config = dict(
    d_model=192,
    norm='layernorm',
    positions='learned',
    decay_shape='sqrt',
    final_lr_fraction=0.1,
    batch_tokens=[32768, 65536],
    steps=9032,
)
MLP neurons of a small language model. Each row is named by its layer, matrix (gate and up: input weights; down: output weights) and neuron, and shows model dimensions 112-175. Each number is 128 + 24 x the weight over its row's rms, rounded and kept within 0 to 255. A neuron's up and down rows have the sign that makes its largest values positive.
After each neuron's rows, "fires on" lists the tokens most often at its 100 highest values on Wikipedia text that the model never trained on.

L9.gate250 [141 155 136 143 126 134 104 175 155 162 142 135 131 107 144 147 121  88 159 136 102  84 140 154 151 143 115 124 118 113 121 137 126 123 148 137 148 129 163 155 122 136  99 114  92 111 109 146 151 105  93 178  93 125  94 141  64 114 164 106 147 106 131 114]
L9.up250 [ 89 101 147 132 175 109 129 105 107 118 170 146 114 125 156 144 155  91 129 116 126 120 155 125  83 142  93 125 112 106 154 139 130 134 152 105 103 134 128 135 144 129 105 108 146 156 105 144 120 157 134 150 126 135  99 131 147  95 164 145 135  79  93 124]
L9.down250 [110 134 103 121  95 131 127 161 125  91 130 144 101 113 160 119  77 178 128 101 123  97 131  98  91 114 120 114 118  89 121 137 147 148 161 138 149 136 146 142 144 136  98 113 136 111 140 109 147 147 120  59 117 135 128 127 101 108 138 149  89 118 111 112]
fires on: " years", "ays", " (", "T", "C", " "

L8.gate41 [112 155 113 135 145 120 124 108 169  95 163 111  82 124 132 127 149  58 160 143 137 137  98 153 113 130 160 112 139 133 101 128 161 141 129 128 127 109 102 139 171 118 126 171 122  85  97 106 171 137 110 104 134 106 152 169 121 110 144 150 161 135 114  90]
L8.up41 [131 157  98 145 151 120 166  95 107 102 137 109  88 124 149 105 123 145 115 181 110 114 147 129 111 143 124 139  95 116 136 128  76 125 127 123  88 141 140 154 116 138 140 114 156 126 156 122 133 175 137  75 107 133 131  69 116 112 109 141 126 112 147 161]
L8.down41 [140  91 111 127 106 154 148 126 189 102 141 138 116 119 127 101 154 108 183 156  64 146  89 154 157 111 116 161 130 153 144 157  94 144 140 105 174 137 107  64 160 125 134 133  80 142 143 122 184 106 154 166  95  98 119 149 152 136 118 134 124 161 125  80]
fires on: "r", "ri", "ce", "g", "le", "um"

L12.gate138 [140 156 133 130 152 126 137 108 183 139 151 127  65 150 129 125 145 133 117 173 126 156 165 140 101  88 122  99  90  79 133 109 128  95 139 159 161  62 166 168 100 118 108 117 137 130 138 119 123 168 138 137  52 144  65 148 151 109 144 165 125  81 130 115]
L12.up138 [159 172 138 153 137 185 146 154 177 142 119 122 158 132 121 119 129 124 112 144  97 123 145 156 128 122  98 162  98  84  91 153  97 173 169 152 173 174 107 117 138 143 144 143 121 159 147 137 142  95 116 116 142 124  99 133 122  91 150 137 138 130 141 148]
L12.down138 [164 142 139 115  74 161 139 137 120 133 134 166 153 110 186 151 138 164 167 146 137 182 157 129 139  95  94 138 114  53 134 127  94 120 115 108 103 143 135 126 113 131 103 138 115  99 135 122 139  90 154 122  78 121 116 131 157  89 114 132 123 104 121 125]
fires on: " in", ":", " since", " of", "ince", " from"

L8.gate1 [139 146 164 159 152 128  98  62  89 112 127 117 157 156 104 137 114 128 130 141 112 140 110 124 142 125  90  83 121 107 148 179 169 129 106 120 136 113 102 114 128 138  96 146 130 137 128 113 127 115 162  89 114 146  95 144 128 132 123 112 128 100 109 120]
L8.up1 [156 168 140 152 110 123 114 152  98 113 105 112 153 106 129 108 158 107 141 117 129 130 137 159  85 156 127 169 164 158 126  78 120 127 156 128 125  87 129 105 144 146 142 143 110 139 113 114 139 175 109 119 112 100 103 120 115  93 114  83 146 105 119 127]
L8.down1 [134 131 165 148 148 138 133 132  88 130 144 102 105 150 127 164 131 100 119 141  83 139 138 121 164 133 125 113 117 133 143 116 126 125 188 151 108 183 144 139 156 113 113  81 158 128 132 142 132 131 153  71 135 146 109 136 113 117 123 101 127 128  93  92]
fires on: "he", "at", "aw", "her", "ect"

L3.gate306 [118 151 131 123  91 137 103 138  83 155 109 121 147 116 133 111 135 138 115  88 157 137  99 155 133 147 117  75 103 123 136 119 128 114 126 148 104 122 130  81 156 134 197 127 149 118 152  92 101  93 111 130 146 116 137 113 145 195 119  97 105 132 123 111]
L3.up306 [148 117 115 170 155 142 129 126 126 166 110 182 136  87 174 149 137 146 126 118 101 115 136 131 146 110 116 135 119 143 113 199  96 107 100 110 146 125 132 133 110 129 110 145 102 110 107 167 150 142  92 144 126 136 132 144  91 152 128  89 121 110 111 132]
L3.down306 [105 118 104 135 153  91 119 134  98 124 148 111 152 118 173 127 111 119 115 141 130 116  93 113 139  70 145 119  97  92  91 146 173 125 152 144  95 129 121 113 154  62 100 104 150 123 114 134 176 101 106 150 140  90 164  98 120 181 130 134 132 134 117  76]
fires on: " acc", "cc", " resp", " by", " bec", " contr"

L9.gate30 [109 136 123 139 123 111 118 102 119 138 121 105 118 109  84 116 165  73 115 126  96 135 116 120 132 135 129 112 114 125 123 146 148  72 113 140 148 121 116 141  86 107 161 131 124 153  77 113 115 141  58 161 159 138  85 122 119 113 146 117 150 108  89 116]
L9.up30 [ 67  91 134 148 148 121 119 116 128 136 130  92 140 125 155 119 195 130 188 142 115 139 151 130  99  94 131  72 121 110 126 113 139 120 153 132 127  96 124 116 109 134 121 117 144 144 118 163 138  87 128 152 145 146 108 112  97 124 105 117 124 122 119 125]
L9.down30 [ 67 110 156 115 158 145 103 170 130 126 150  67 147 136 106 117 156 122 136 118 109 114 131 114  94 130 119 116 104 116  75 172 125 108 117 138 151 165 137 150 153  83  94 123 103 120 154 118 134 112 111 148  96  85 146 126 147 139 116 173 129 123 142 104]
fires on: " ", "a", "u"

L12.gate26 [148 132  94  97 125 144 107 116 170 125 144  49 107 115 112 164 135 129 127 131 137 143 119 148 135 112 154 173 184  94  81 118 120 123 166 142 103 109 115  97 131  56 101 143  93 113 138 134 141 108 108 135 143 162 117 129 163 109 144 155 173 107  97  92]
L12.up26 [137 151 120 157 115 128 105 100 146 118 110 139  89 153 165 111 108 121 144 154 130 146 103 139 124 159 119 127 143 124 141 104  99 128 158 102 151 147 170 148 131 132 127 104 158 161  92 103 102 162 143 138 125 142 157 103 134 146 135 111  67  90  82 136]
L12.down26 [ 95 145 142 155 127 149 170 110 143 158  90 180 147 132 123  98 136 133  88 141 116 111 117 146 182 105 135 118 138 147 140 174 104 145 173 152 139 111 130 124 120 145 130 103 137 100 110 125 130 177 101 119  93 141  88 134 121 138 141 147  97 109 173 164]
fires on: "ri", "em", "pt", "ce", " sign"

L3.gate352 [152 178 133 156 112 135 122 134 159 169 105 105 160 152 129 122 132  84 148 128 119 123 120 146 116 144 141 169 122 149 175  84 138 147 164 160 168 125 168  97  99 115 107  89 166 116  97 107 108  89 156 106 126 130 156 181 115 127 110 121  96 116 143 143]
L3.up352 [127 153 171 166 141 118 134 153 109 158 200 127 195 136  99  77 144  93 105 147 152 106 134 157 107 136 150 132 121 108 114 111 114 132 135 153  87 114 141 118 164 142 130 132 162 169 141 116 110 152 118 182 119 141 107 142 102 120  91 147  67 132 114 136]
L3.down352 [115 103 190 139 134 117  88  98  99 141 110 102 131 163 154 140 150  85 103 110 133 144 136 122 149 133 160 119  84 136 202 125 149 131 143 126 130 100 150 114 147 136 142 104 202  98  94 182 100 115 141 120 140 108  87 129 138 120 129  90 136 123 125 113]
fires on: "at"

L12.gate132 [112 162 142 171 125 127 154 160 135  70 116  99 101 109 137 181 125 108 134 124 116 138 130 188 165 126 141 129  98 118 108 140 102 128 147 169 139 152 128 165 139 123 131 177 102 140 111  96 138 152 110 131 107 119 119 100  93 148 164 101 116  70 141  94]
L12.up132 [145 106 137 137 160 151 161 133 192  88 112 104 105 162 174 116 179 105 161 102 131 144 117 159  90 106 129 142 116 104 116 144 124 111 105  82 115 172 143 155 116 128  82 146 166 109 135 149 153  90 129 144 144 117 108 139 148 157 137 128 112 133  83 144]
L12.down132 [ 91 115 120 115 162 122  66 124 156  86  94 109 137 139  93 109 166 102 139 128 123 122 170 115 125 111 134 160 101 113  90 119 191 158 114 138 141 130  94 179 128 140 154 147 125 141  93 136 164 139 114 109 150 116 118 113 130 132 155 144 116 159 117  71]
fires on: " "

L8.gate184 [101 169 114  95 112 165 124 135 149 148 107 120 114 134 134 102 141 122 120 147 168 191 108 141  79 113 123 135  99 193 160 113 153 105 150 127 154  93 146 130 100 109  93 156  99 131 127 116 126  90 151  90 107  98 143 130 135 124 122 105 152 120 133 124]
L8.up184 [102 127 149 172 145 131 148 152 122 153 115 174 124 121 197 127 119 131 132 117 121 144 138 101 130 123 126 101 156 147 140 121 176 132 140 111 123 102 123 115 139 140 104  98 145 159 139  97 112 113 188 105  96 126 112  95 127 124  68 127 136 119 146 132]
L8.down184 [126 127 152 119 116 125 129 132 145 168 113 131  78 138 143 135 181 125 123 131 124 117  99 167 121 143 124 136 141 112 161 121 135 124 160 131 100 109 106 136  89 152 101 148 106 123 127 112 119 139 178 115 140 103 146 126 162 105 160  89 116  78 156  86]
fires on: ",", "n", "ral", ":", " of", "tern"

L4.gate130 [ 66 131 110 133 121 127 117 121  94 145 123 107 141 137  80 125 112  95 152 129 140 160 108 162 164 117  86 131 135 138 153 147 114 155 135 121 135 133 117 104 127 132 134 154 111 136 108 118 102 176 172  91 125 101 159 150  99 130 148 206 131 110 118 108]
L4.up130 [104 126 131 153 173 142 156 115 146 157 133  96 130 122 158 109 140 140 149  99  96  91 155  79 136 145 118 118 127 174 167 130 123 120 175 139 112 107 107 103 132 168 116 113 144 160 128 124 140  93 140 107 102 157 118 126 146 174 104 115 103 134 127 133]
L4.down130 [109 142 107 114 116 142 157 144 137 146 119 152 116 119  92 126 137 114 107 134 151 144  87 142 134 123 123 147 101 127 120 131 117 125 115 138 132 173 155 118 111 162 112 145 133 100 108 158 116 134 180 145 146  84 109 109 107 105 124 130 121 116 137 135]
fires on: ",", " |", "ing"

L4.gate378 [153 126 132 112 122 157 123 135 157 139  72 101 142 135 115 153 140  91 149 142 178  90 150 108 157 150 128 116 144 113 107 149 102 119 150 165 116 126 151  93  95 119  91  88 146 144  80 127 144 147 148 113 147 128 157 109 140 121 130 129 107 135 106 138]
L4.up378 [157 154 151 115 118 159 118 126 114 132 144 126 186 149 106 124 109 123  91 153 113 101 148 113 178 140 124 149 171 142 107 111 126 143 163 128 134 105 172 118 157 128  93 107 148 148 110 140 121 103  81 155 114 141 131 127 139 150 137  98  79 135 139 139]
L4.down378 [163 140 157 119 135 109 103 114 122 156 125 107 177  85 135 150 155 119 147 115 101 161  99 116 136 143 196 106  92  84 135 112 107 125  99 102 145 102 120 117 128 160 110 122 143 107 133 162 151 128 152 155 139 154  51 103 134 153  86 169 153 133 156 148]
fires on: "at", "as", "ruct", "ab", "iz"

L3.gate322 [110 139  92 154 130  82 135 124 108 151 146 135 174 143 108 115 154 123 117 146 107 171 139  87  88 145 131 159 169  94 102 142  88 155 132  98  94 143 140 115  97 105 169 144 140 128  94 128 110 138 132 147 156 132  93 134  95 136 165 126 142 131 145 111]
L3.up322 [139 100 127 120 152 104  97 138 107 150 103  96 116 143 116 109 109 136 117 116 144 129 126 113  66 156 132 136 105 110  97 142 130  83 106 123 137 132  97 147 126 108 115 177 124 158 143 117 131 116 120 161 162 135 129 142 116 116 125 164 154 142 135 117]
L3.down322 [108 162 157 148 130 114 155 125 109 131 148 116 150 118 130 149 149 115 121 101 151 119 123  86  84  79 102  84 104 130 125 103 122 122 132 139 131 112 141 108 107 110  90 157 137 169 120 130 159 150 127 209 151 123 171 157 135 116 127  99 143 135  90 140]
fires on: " •", " career", " record", " Year", "areer"

L10.gate75 [150 173 109 165 143 139 124 153 143 151 119 154  96 163 128 136 107 161  87  91 107 124 170 169 133 110 167 123  93 119 105 124 122 114 149 151  78  96 180 116 111 155 156 131 110 112 143 143 137 105 146 111 127 139  53  97 126  84 130 113 128  65 175 130]
L10.up75 [111 114 104 174  93 122 139 160 182 106 135 140 178 156 142 139 111 141 131 123 144 126 170 155 130 130 135 128 144  92 149  94 119 102 126 152 128 122 149 113 118 109  94 124 109 123 145 103 124  89 168 147 126 106  61 152  77  91 112 145 131  72 113 165]
L10.down75 [139 142 157 125 101 137 114 138 136 152 103 108 106 104 152 134 157 131 134 149 151  94 155 112 109 128  90 127 106  90 111 158 105 127 156 143 129 146 138 120  88 126 133 116 131 125 131 148 157 155 140 102 108 168 119 112 165 151 100 159 129  76 110 146]
fires on: " in", " on", " early", ":", "ast"

L3.gate140 [160 137  98 129 135  98 115  94 134 135 112 123 167 153 120  76 124 130 120 109 145 188 101 131 144 118 114 115 116 157 113  82 107 156 127 174 138 132 155 141 157 140 123 115 117 155 165 101 144 139 133 108 126 105  96  69 118 136  82 128 110 151 144 189]
L3.up140 [ 91 175 153 121 131 121 152 101 119 113 125 132  99 149 122 157 120 112  91 136 169 119 125 142 115 111 118 135  97 127 173 100 152 127 153 123  97 125 125 113  71 174  92 171 122  86 147  99 138 149 120 127 172 113 134 103  78 127 137 102 151 122 173 109]
L3.down140 [122 121  77 123 144 127 145 123 132 134 111 161 138 117 197 160 174 109 134 164 108  90 133 135  77 130 143 168 163  80 109 121 108 128 145 185 134 119 105 116 101 115 115 131 141 121 128 141 113 119 170 113 120 135 109 136 154 162  82 112 105 183 129  98]
fires on: "ul", "ol", "if", "ose", "ge", "eth"